config = dict(
    n_layer=15,
    vocab_size=5002,
    rope_base=10000.0,
    init='orth',
    init_std_o=0.0686,
    init_std_down=0.025,
    batch_tokens=32768,
    steps=12211,
)
MLP neurons of a small language model. Each row is named by its layer, matrix (gate and up: input weights) and neuron, and shows model dimensions 32-127. Each number is 500 + 40 x the weight over its row's rms, rounded and kept within 0 to 999. Numbers have three digits each. A neuron's up and down rows have the sign that makes its largest values positive.
A block is one neuron, or neurons of one layer that tend to fire together. After each block is what it responds to, as a language model described it from the Wikipedia text at the highest values.

L6.gate30:518487551498538494422489518612488572470503563476536476497482489500527513443565492545386442480466492497630498535561509504519546477437536457568528489489604447512514483546495450474460510512456503502484575516563522481571505500493474465531459482529520554506474515549399490444602488488525408429
L6.up30:503534485495540543527494528518452457499498457543451464543505533474474532502541478456470583576472482508402487578445428447482531416529519431499512464458535521480538501490466466514487480499500491503409487539487489537440511463583417438461567486467499501591537531503468538547560552482532475511
L6.gate332:502543492471518617496519507570543584548565463417523533517426474523461498545520454472578506505472463550552457476487519510511517540428461424520526461508499532583501531530507429556526476530489496510510465545508544446489457512532498524516412490516486574514508480549521456501548500411581555481
L6.up332:438459562458556435530508555556436476482487495500561497522500536563527523496573466470518525602524471460529477551600477470509523513506552513523564545524453503533467544489507445490557581576492499551534574501510519458567464430556459517512529513483541530522528485522496527511497530544485575539
L6.gate380:501471447506385474446519469513472442498477436477498521520422489470484501464439490538446517550454528496468534473455518500515445431509463409453506438416486491488501504454491465520481558525486530494482466507501493531421513467512513488444514502527524461469441510490470476529460447426516398539
L6.up380:529487547512409552421522545532475443543562427511510508470498416559497445504515416463506510534462503542537500467441505399521438470489469449496516490530480537501498513397540471477481491443508457561502440467525517460426508506572466476444494503472478480539415483445487491472531542487531498493
L6.gate406:504552565564563522463460516609498490561503516507577521562528433519457476460518473518437481495483468549498520532414480465547496556528518499495499480493470498526516447446452426519561561552578519501552473530527500461554478493470525576525517528507504498491488532503542467441543427519590491507
L6.up406:519489557531444511517482530574530494521568481516567483484486492534473559487439448485532506453548548497491472517490503567511485444445515409456481488512527579496529503471485451492459526548519512529549507546534473522429533471536536440568511499424542510509527504434443506539541426489519560478
L6.gate557:508484451601509526506543522493520454487513520513474495531500465503508454529528505532470470542467505467490437417494433426554491500500481519618488469504446563490470478454536497568520490547523477521525544530566445504511568487593488514447567541576471570575488547518479515530457532441493502478
L6.up557:505510519494538419420530550478493484560543542480516477529551528440482579531546471494569508539459449493561449533523487459571491510430526542517525524481562497513506404535587462532489459466507524500503581571532501512479575513526590525473532473561508537527547514543498525507470471499448588497
L6.gate665:449551475498528589535530522491506486603448467533482551525547497555430513425454487444479463496511496501505562400444545516522464518563563526495535574505562546465495546517488535530543557472546508504545557509434516551461485512511502554511470546460481467480556532468451444536496546523584473532
L6.up665:506453563493504534457468522522550487499459477525530490447545540510501454472489526501506528476492493452490479537450533499528417421536507454620497408518501543405547554485488457468539511456525442507540553510490482567528485463482494450564535546486537562555467479477507603432459478508491506486
L6.gate770:519529557537551487544519521483480432507462468463555578487485587483471496593496474512484492485519482518524513608479506485534526476538485506555483541500494541487457542553521483468484461534478486510440444541445581514485525528480546430474511472490473573446438485429534450476500542489494565479
L6.up770:515520480463480477491491487531461498489452475532462484494494518412538508549537456487529451493519573524540434485572480503449459462453491484517560468560569516451476472509465447520493484471493474535595515493520505465475476456521527574515518476557425527520477516553573443487628449535541549461
L6.gate815:485542501527505613509507508494546445531562464517537493516518515540451499494537467496527477498587462492490509521434433553484476463428539407569446447452558520484535475424577504546529494546545462504467598551458451520497459472557490502523492557483532549503463519462532548581478560492518476556
L6.up815:466563494574484583507475515511535536554495480548542522498514486557477601496502527490493537508541530565519523446496506513591468456496513520482489514363525492477525511497423534522514541458559451473498488500469488469518461518540410493582507563446486494542462506495496517477493501470558488520
Description: Auxiliaries and adverb endings. Finite auxiliaries right after a subject (has, have, is, were) and the final piece of split adverbs (al-ways, curr-ently, prob-ably, alleged-ly).

L10.gate19:443448515491584479495537542508523458444493481549522532473487459548550541536471546522507545466448519490494530472454504529518553502513484535498474501500513517417569487481567509485568550446507439462424440559544513557501515545475436465501528548527487460509476556540441422462497500558465514505
L10.up19:449520511466476562508464456467487538511496460546479473511588508504520456394535590450486514428535489565487487539500531500518536473454446533504547468571521515498514470462499495542488518474438470473554483554513585520481483446636464493510539561529492523543525539487526481489501486531478487518
L10.gate722:460487518552471493520495479481569490523508449475549507504519506472531482440524470493546522448544501634449529493457487458461569434447530489458493440485450492548465498499486477535495490520410522478444482513509485496503433463460432470498431481561528469408450516519431501541515480474462586545
L10.up722:433420506517471496455500440507455455470560493511571540498512527495513417485421575501564483494492422545462535469529483489517467466503496520491421511434508579532489566535561457565444447465528511501566516497503539521528477480430497522525518510479490531474513492490387483478533422446509458573
Description: Initial R of words. Word-initial R (sometimes r, g, P, D) pieces that start split proper names or words, as in Raba, Ríos, Rolling Stone, runner-up.

L9.gate226:528489573481545427452496490433474491468513518568546521567485481532494408485447453471545533586545457477523515536544528526564464450450486490458525551485482485519508541503495435542469463450539471435555551434453530537506480483507465557558511522521548540499490522498478538529478505479599537498
L9.up226:503554486452460483466490516408476411481568595579485483501458508517538527501510474521485564483467460455499474386501485571498456499484518548468490525504461570516478512438520564506557483452532489512483524483454503518500524492515507458446448511554465483537542482480474539518456503493531454480
L9.gate273:529451571541567565504493548512490580517476491579509511512490480497572492467498442520520440399448483473425550493407528557481504497528501498492541476408484521483501506538475529494488584415497480514528506438527557475509455501419563453527500502523549559422548500530426498540496507437463486517
L9.up273:520450504459504514502497471474493584522513558537464472538503456522431544465529455488443523506506537590403549518474473500487526459574486493486533485559576516502526512540417432425475559566497453508424534475507552558482523564471546521494518513523514508472468429475529484479492406444543505517
L9.gate524:511547501491527524491479476527480471487523481480517473504478493587429596414571449518436529516488544515550536457521467530517474525481458508494493477457451521484472555519458524510518519504526515514462528530551539494462529565425538459535497466494520556507457437500424517427449550532527492551
L9.up524:388435526490507469471507538524544476484529555443516516490452454576482497525495502562507534496432483509520579593517560470561445503532493417494508455543465571586476517542480521515509478493537526469500463474465509478546457492612528446480551510512496518534501493456455484555499456439425541503
L9.gate816:501466521426490556585507508471489527517479546547515474433447429498492457492448474500519473479498496515427548533418464457540484548532522528532468437512455522470484509508517624469469515451514509431534595492502486451518488494558498506475502458502501508465500572531522498473493525490561539458
L9.up816:457445486478517443509581546520581525485515486480520564495434475539536519493529556563550502535533456556448577494522449459549534453487535446533462524558526508466456499538579490442555547551528492516504542477461488446530465497459507428463507499420530472519461456461503411463413475480445449524
Description: Mc-surname continuations. Fires on the capital letter right after Mc in surnames and place names (McNeil, McMoon, McKee), on the or a after at or of, and on middle pieces of foreign names (Qatar, Paposo).

L10.gate72:594560478449481505505484485490479502448487574579551489540484532534516515476493475483440526529521441525465466527530415571557432498496461487506504500427561515512504449467491430516494518538479503523532471523462463487522579529404464421475429463529482492489522459507465474507452517550484529491
L10.up72:515498516513512481503579474516498550446516540557554534540553524508428437480435506564524494437475458499513538533451440540469471575481490442537565458515560553477447473553503495520487510529519510540498525482545485538474561446492455509424461482524515503548515505482492492497441523452486550511
L10.gate933:543443497494511494555589536475530449534463571468502461414514565546491486517500490386531525542515462485475501526480430541517447444470487489553554557456512494531499503441577448472516562520490571474403469509441417526518535537475491463490515616565558496501581540492481467454424537470483500522
L10.up933:613504498506531505449559563514487556496445491503512562432487555512503492551595509393524553516523457547578539478519527503480478493473468438504513483456457541510477470467516434558514487559503529514447498450547443506481542534521506534515447464495488529542535486526479452484518503482445483483
Description: Plural noun suffixes. Plural endings (-s, -es, -ions, -ers) completing a noun split into pieces, often after "one of the", as in seats, tributaries, wrestlers.

L6.gate97:520522426484516559473505510481587553483514587482475515544518588539529450444480525506477509508467539497517603471497520495517474564505592495490502499469505475484523502603474538539481394449467476489560528484495518523513496538441437496443438509484520483483459531514475538463422504529567470471
L6.up97:443534528479513562490498485426547514496514488528548494564476551536463510478509593531553483445505529527478605515491509572551481509525542439525507496392494463482459506581490563508506429481530467442542519501443472547454489550576452472529519503507515490482476513480538508512498495515494517563
L6.gate160:456496492496488481459540493479508531432509489527499561474450545533526423606540462453514485570430516520506526519479530562508500506542472523527515461553531485497517581545469476463524532508460440428577482501521493532487451586412490454526511488561493456497462539484467499504447520465583489595
L6.up160:533462488515487529430505464484455501554500471476553517470462537506491458532525437485527478508499468511471585475446481529485438530520458455535441523477522522524420406520505516469547507483488469542546373424503521530473442593564429462492425515521476439489457472523502531473489468492513470473
L6.gate167:501573466510460528454504500497528510444492524454498401467518530533544467553462488451559460461407476531565517456543462493446499538564522459534535493496489577501468548558458450464495557438541496499490513466512496475610534470471495470502487527501509572524407514491442488449472516483573515438
L6.up167:525526533475556475522448523512597486516557507518524548475518491520533482429507569546493508489618511449502583528529469584472526450544545547469579532532458502530568486525509530507561517471474505437581525560563513483551512431573490513490467509491581474474550521495537511521534479518496456486
L6.gate583:490458456524509548483449524538505477556462441534544490460467509468439574518472541511566502424484547522406498485473442499510501473511529495589465507535498560494550531424441551568478431517554512486528513533516458495461479477489450464587452546514549496520440496407497466560580551566537557514
L6.up583:451492419416436513488484448512479405512488464514524472452548527555466478542491484534548503540527440585481504446472507512558462525486476496534489447427524464536514503499486451553466488452538512527511444533496521553564468459499449485476520452438507505551455516510418485496460485520517482435
L6.gate634:518510537486447558480533498551507456519474502529517460525505575507466423519486498578481520527485520495528503453489505459510512484500538523497530427498496540545529558527554518501563522455501521420543432512459465586566476507433527488494468442555582446518483457529432576423525488539494499465
L6.up634:445461532491520562484527518518459415454491526448520557473483511505521556513565477523502540433544432507448573512481542482447467555490546540539512458592453494496460557465508453462491451441487557436493537556461514538501519504487461540473552511369528507491488426431457450486460507476515516527
L6.gate653:480519480512482463517601506529582536457523511471506428479520512414515495560523506457565515438484499603499531505492461513446520534512508441497479406514485596496441562513488550503472461510488556453509473549563511497471497458525504528517444527496500460494524521512471439499546435527465567465
L6.up653:379475498510484502471552509483527480543527477486475469441514474430499481481499503520535476441449474471513536475559500557483480502545509454505471520536620500486519492584530548499550524497477504508521426485497556442469469567527501471487455452532491578395445524474516517468421544494507514511
L6.gate723:472475456534533414520552488530461494495444518532553438519530514493477446580551495480475523518459467501529492512527505499467535578545533520513591539461506529498473603537428527487463506515477597517493510437528479498491492514525494468559518483425506427499483493490448574541446586505501440516
L6.up723:490492476470483540491496429473541455534480502454503493515507499523509420501513478557549435524438503564536525507474559432523539459488487514500484474501484461428455533442546547450488466610497510440477345474446483521472557468457500518544482448550466531426485514445495489532483493496487516491
L6.gate726:445523523451494546542448488536499492514572443503487541443455478555543496514533516484456509504475514524491438480492458478453528494559531465471433470516537473475478498491496523589528449466504578471569548516512507583499493481524558486512480554523511487509448425550506459568526527548500542388
L6.up726:547507483536501473495528470452464471480496435437531471451409492439479448576563499525549531523487509539443527448536474501502506551471506450560404422583453472534531521485520536471593481521491465512504519457545431535468519475457504491500486508529435496437519453454505532492443449530470546472
Description: Surname-internal capital letters. The capital letter right after a surname prefix such as Mc, Mac, De or Di (McLaughlin, MacDonald, DeRosa, DiVincenzo), plus standalone word-initial R in names (Rangers, Ricardo) and some mid-word fragments.

L9.gate126:535511531449521511457365523529503487489398517518579552482506558540514487476530515462419540518488514510544481565561503483527520484516483495508495583439488442474508513493453454492476534462494509437475496493425487552497525584507469482501460464530566501495468499509473528481465469480534508537
L9.up126:555546542471511482397452537492508569402481469522470466541474546534486491531496529531505476479524535579483522539574450555575457510439477459471438512475523425544492467513507450510571465457528508499503498530532436507478488570495485477451449528520461520534506517530490520386474443455507453474
L9.gate705:536552576482484506512560429504479501525525581502469471479473532540505504517506531484478545499486431503501493516497468535581466432526502517531514488612514437585460488467500453478502552519478564531473540509467470520477540463414481503462510499514554528515520426520500470555446441451503533504
L9.up705:535455562506488465471460461540483602458469547526532460574519507512492519459586480540488478529446435527564539513516518538534428477467441456504506457474475531478430559470514546513406595536493493455451480504594533526487498478456467503484498451485399432577525485604479569509477491527454524573
L9.gate843:450618570430470556493467506478472452493477495497538489511524499508529501514498504530524484513473471537461481497502497495504475533571524524448474472548509443467417504474512456523525453554538428491488444481372453466524551454487459505461462575475467529496504537493515446499574466441503468428
L9.up843:491564504485425528479511505462465466452480479518491486463570395525539484489451371431534486525537533496441461481528464478465507466498521471554502514476504520502490424459432432599427404537538525455568498449494512462526524508600454529513531553492544504478502509467568503440485480530570540524
L9.gate904:513537518504464571445463530482545537487487563553506429550501470524532504502478480479520455520449458514534519499500468580561461524495470462500499441488522476536545515477479458492453477453451586550495401527459416442498469464453515469453469507449446485452499463586536512471420524484496517490
L9.up904:499435491419441537498457512521479503481431450433560468439482467463460449473473526493461513478528385543515529485583538506540470583529533489455455531501579551528459474553480479530529550526469504556585529544557493478513554546483509445503532531501472476513472552491479468549413497458459471482
Description: Plural noun endings. Plural suffix pieces on nouns for groups of people or things, such as politician-s, arm-ies, govern-ors, and some possessive 's.

L9.gate70:503513510451397504517518517514471434457557507602493485475466476509521509494579541488564491529464492585504501519429549512449497589555521491505500534483530540553491481530573528530509512490506507624529548559475473537527528515513494485477514486546534572484499461524495383462499457465492376487
L9.up70:476470463463621575532493592541571485493470502536437453568536546523523528558457482547503500563458458449414517538442446564537440493495459566507551453483418509467407491497516445470541470484451523476544435478496476485558554541538460437483497518469515502556506471525471508547537510498509490520
L9.gate298:488447508470479536521460475531521478498428522474487576525518458527467538503499526460499455495499466519448539548515512471542342475493537507513473535503545569566519548609463412491547498504540468535528492482501492459493507486464579467508445530431508531567536446420492565465475475500476492510
L9.up298:540460550513586494518497431516554528461504489414461553519524484483499501424488509476475543498519440449501458450464503515520458540520475535540560440504496614489444536440480505491531495516458465507509470518495511512461513512498531543471449490478498549537512472540516498508543581586496547486
L9.gate414:465418508471524529523561550515468523490467534483562579518476407538469478520496518494414552494475445466476414523459415548591419573459491502445513476472527498514537559466557491497526535562491457541529471507506560539473521565509533514526429507493472483531474522487504499448602471506437516560
L9.up414:487483470564405498524506458511551517554484503490467428541525481526439482461389488499522525509459531474477448458515478531462514496496523469523553469497590494508428484476482454547532515494536470449522471495447492467524465529462557554494497487485454546524462598500531499482542458539545479433
L9.gate791:494450543421544526450533530531509480512479432504503547534472503529495490568538380457491420498505535530448462551531437501540459504474463415549498482479540449510530490454496512530477506573493536529531541473511497551504507456466464553530499489485601514591542438496599500491541476441443592511
L9.up791:529542497530545465462446451471477490521495434483522495597567468516548596500523519497480498572483513528487466432501392478469473472535505440532487542485627456422470554423448492550490460525485439454533583509500495518509507516485443458500465527508477575485489526549480503574546494485438519473
Description: Verb after subject. Mainly had, has and have right after a subject noun, pronoun or percentage, e.g. "6.4% had someone", "he had set"; weaker on of and million.

L6.gate84:546396507432477475459552515468519496569481407460522486556488520504505468462509493518433489481566479539429596548455451524508498557531409463476544507480520492463552435513443485491497504500527430520521466476542550466530473509441512577497489445525494520445512483549471478451482484533545513463
L6.up84:433493450479500444462456509469506489537557398486447509508491590485472514546481476456473489523405458538484440454511487480491491452544528558480460486530468490434465433519478451491482471464482484452498489487491498479449435473457452526395489479504441495601556622480587452507453489496571577529
L6.gate254:597448520501557508476539565408456527484448470510585528446494486546529546506549459525421482525438498527515480478550458552541491509553477584488559455499482423450483543449480519466499485522487433496563453477506492456518441510530483518458539452498543482470527572484481470507515575476518498469
L6.up254:497502580517552446563491586461549441455536476452538475494525520514479465551512503576428494529495457546539503536495523443526524470496575576488454551419502424534461495506520507502456453543436498516532450513493513486474553494517461512557531529498437584502440533530518496502484555485433445482
L6.gate308:551511504457536559411508552579484582512488485544475552467556496478611549522520430551472507511531501506551459541565504435475530520488513463462501626498562520478510513443431477487470487481545480465524517506523443504537481523544514528508440501443512514515530539488512452509467531531533435520
L6.up308:553468489448443563465489516566579451525501517442423504434488455564549464520534543540540502547480514491525534534462450492492432514555515484512482507468533438466513402445486507528473439448481558485414474512522444538499471599519486497516495585467545525497411480496450487438482526501484418462
L6.gate369:540504534468507565485531442403440490506509541542533489443459547458508495482429488492453506550517554466502524511526487542450489527492477543467494525474465476469508521468519465499540499597476457532458451518468478453512471492531401496493444533524555531444530531482560507486474497456473524543
L6.up369:444476510506485504490512568486488420491525454567555487484532481497513534457550504475494468539474419497551521488438459455502516517515462480446501526422448514471433508522473456500497506499495472538513526488498507456470508510486492500553523497423524517485562529452521540455414541513414463537
L6.gate566:551542508536490448480521525425501559522493515562531529524485497487442513522528458539498536552508526523455464495531446479552552492491507497494518520400507433509495449472543480492450439524538508460520468526521547451396511523493549452490528488520481577510503489553572542481455486439572496503
L6.up566:531423466494509446428526483430445584442535462526493466569493542452501590438562477522463465514496519505499439478543462445513506547521429490441514512463501454493519492491428532492505445529483468475564487563538406533467445490466515557556589493547503455467537467462450515536489496455477514531
L6.gate705:542534576564451534548530499567597492508540552560590533482480598516470517501542513505480457586517530539519472467593525478543526441446523528448510500499478490477489541485452527514392550611492567528530563569508497529480475505519494508529540514587578491473510540451555493510541547488469448488
L6.up705:425456519480535484531536511484427544507474509490551502424452495483555472482465520393468540479517570560467448449514510494528527476528461549484532484475513504473461549453532501523520445550483521511529459486528467530561521477453511414541477502534533589453461508517453495479467534468546461444
L6.gate797:565497534523542506517538533478463559406530490477580523550464533540520535533471559527499447502472476494456483535523502486487469489520465468466503522450490517453436533474505513472522505543530434539547471499490474456528519489564529518473540571488459509444525539472481497460483588474476531502
L6.up797:489550511489466466456517449460541464495502509534586476499509444521570522462421489468498455526493495514504512482482558525490541493515573538403468514451513533530463593501477496495524555492496491509627435524521514480558451434451444519495513459573440469514535501496432460543554529479528516485
L6.gate875:564523544534485482514493490480490529465474493553504523548521576540574550476442551507495494577473434505496540500472499438506458468496513486499437551467465481538500529472409489497542509473484528534440488492500490493545453493486522514542519493457519510524567508548461601565480506440566476476
L6.up875:517459525481493551531534573480535545475462452508567508505502505500485519510466513544504551477476456537494541539481473470509532504534522396529553512552479508471462429551531478495565506546499513455589412431545493546490546515424403546424518512470412560458472505442524473518496494496477451483
Description: Sports category words. Word completions naming sports or competitions, often in tables and lists, such as Men's, Basketball, Olympic, football; also adjective endings like -ical/-ial and possessive 's.

L10.gate397:442463544501480573519515449518502483497466470431478527523484510542451407523546529475450508496521515516545608480448411520537541479474458505478555569438489537420484493380427472573594479483480484500476494547502563470436502478531496547541539507507529553501462465491530393502473445438486496491
L10.up397:448491509512499566449497536556520501467434519515448466481549502458509410525510535561465563458541440491447559404446505483489412484534532506501478479528494537594496603473511520494517455465516472546532575528501494541528517602500469581533561549473477444528507599504539508484506494466442476491
L10.gate607:509458516364457562469538472484503552493536447529481521500430503570519477481515575546467527530553475456517486559490521459543512508444511573546500532466488518557489461502538500516515510464526535548462550506443531540464494496541481457533452484542557588578541559450537537468481405502522470518
L10.up607:517519497448462550528446462494461478563528575501461560533524472529465552460480538502437550471479476519496564543497519487502454478461506596450554451514486518513504565512492542514438515591466474561488471512506535583520547558478500521463502418478483490590520484446542537490535499491485488576
Description: Auxiliary after subject. Forms of be or have (mostly was, also is, were, had) directly after a subject pronoun or name, often starting passive or predicate phrases in biographies, e.g. "He was drafted", "It was created".

L10.gate80:509444507442575481605587472509553544509529451506531452531507522494516510556463551543482495452480457519496496474517459474532488529494424484493522489479410512487474464549446535458495553506443545518527475502521534534446492449553526492500507520406487552559545499558439462576521468522536465520
L10.up80:506479536537477474510476511539521513472513444441551607516477508525517416491584522434554500498494455495544421534426510532476547519546487531466498521433482550499420506525477475495563469521462570510520548508485517430553510487484492564467536505517496407542542591528401521518526484501438417469
L10.gate467:489402508503491474518494524488525499499432486508429527487496534488514522540484486465476422512497520474553502494424538500539545429569606473458397464489487419537507424528498494465518479495513512492513482466435533451500449527558414472485552511482550543553490545506451479504489471508463458552
L10.up467:542451515550554488480439499635532561595533490480535521540471492522534502520532599503457427456490519579506481533484459497491522492518462484446508583468514493474483465510503492428496428463494529493517562469520437551505514484492521461480512498495498537525487478436458542457461459520499521542
Description: Competition and nationality words. Mostly "World" in event names (World Championships, World Cup, World War) and nationality words opening an article's first line (Canadian, Turkish, American), plus stray word-start pieces like f, b.

L6.gate165:484552461497590577541593540544419476545495553510530481469532490543505511493570519571508543571553491517480541542536485500479493565539578614538557494448507534503522513509521530513572469500513487485519512514528481475570546548473490558567626493535510551518510505514545510486475518503513414526
L6.up165:488430494429446495489449449497559481542509438465450489508489473464523464480445539481456460462498525480486447491531510532556500433529470513529481458451447454507471496451482472437515498461477446465460406496448451523502558463443461423451492520498411529483431520555541471451451512485488489506
L6.gate333:478549515529556524520471494571554508577494434553552456492496520588532520518541513507466480515434533520497528440605474599584464433539532550554510503541444525541461453525569489510551528459579521533574443418539480491478511504477551419575554496494476518534571489523475467509477473579526512531
L6.up333:559539498517487551533468527531467515588554518588565521470541464531496501524470530472562503528580486470394508438502500531465536498498492433553456558502460530523490500501514567483557532527615502576510472481471477469469533568522474509572510540581485461470520467504445494563556504457500439512
L6.gate344:554525451592545491513480549513484560517545482485476557556550455506522515503498501429532421530487523499526508484514493410479424536502420508520551529559472512523525549492471501512570531613531508492539446602528491523454507503480518534523525497468539486526471483522482508481519500444491454484
L6.up344:528479539499575440457563534529492517491486482497488487430499505476512482550529502502508457585540531543543434478501430468542485549481521459457516491460450512559502586526597532581581539498527569515524496472469499452477516511463517463499548490503484542459482484479429561513432484507455553468
L6.gate357:530507468510447570479471538537529569496500532517512533502463463435519489454465512448421467482490465508496523557486519468447491524455502577476538485435441472492517461442529502553430540534539521487499496491458534503544485505474458486535533490526543476526452494519515464499469523506567508448
L6.up357:480480437482491523496501520530467585522516538506513530501509474429478528435471492486511587517454502476514484466535504497611532477431515455537533454499486529528574464502541503440470516446544463473542506477456473489544496524403432484503472515475495464513440524559510419457521489547520564485
L6.gate412:464546537448432517573539489434496450547454472511587449466505484600523500492477510549460528503529476566443505500528469492563492493492440423501469531510529546537516489529548524519527532537570563452445510505518505568516506500496492583486500510540533513518454515558486527550431549507481515444
L6.up412:572395494460498479527551416577538500566493505480549443408545534407459490495495527539511461516485440444495533440527524551470482467498543436445519410487520505505535483467525501466447565474568544497428503439514553547545503518458529492573584504476501567537435528511465491492505513531532528571
L6.gate499:534524573472547528462557543498485543544467519510548513507431548508482496492487424466543565495484434516568489575511448510617459490514528478541457561502466507461517534470473486505509513500423523575509448472577411410560530532434529451464489481551485519463535498488522537509426460486520501430
L6.up499:489516522467445545523436526488479500509458492499444420568476494506525561466526542483540513503492474460452489456536468550552497526537456503520490540418494537532471484467452464575449549557537502552436507497501578450517456548521439381536503539487553493507521550509509569451467452486476527564
L6.gate592:575553562462541497575473567529525510508463524530484440521467577481473533545529480514473523488492426563508459519482520569535404496441526528494537527454523549500488471504520536511470466556510540486502447488501485518562537487444503484470552466534480472489458549546516516510478495507528548472
L6.up592:526550563460597505517461512561535492457441546511498495557534547568446480491465491439489476561435470504517457490471460529492497537506491513492553465445534494484468454488506479513513565535475503484540403543562451512477587537474491537454574474492468455475526497565543492539476541479550497505
L6.gate863:509470540518463496494588467520471518556423503500527467485464471521481483477485525522438522581519493498468469524515570536472559495470568471524460519511530552610498513513516434495564445493591486543482424519448519496471520524521471514552517525516536486557479533583482538486543502462523476573
L6.up863:526508469533540575484478493493529511478492522550565443508505506482554458461544495526513506640541523535523471447541439574493521527555487556481458527536558487494448536481545459570547495592464500555542517540502558520520569480492537490559594451500499465500486496503500529459483445481503458555
Description: Inflectional word-final suffixes. Word-final inflection pieces, mainly plural -s/-es/-ies and past tense -ed, closing a split word before a preposition, as in horses, strikes, jumped.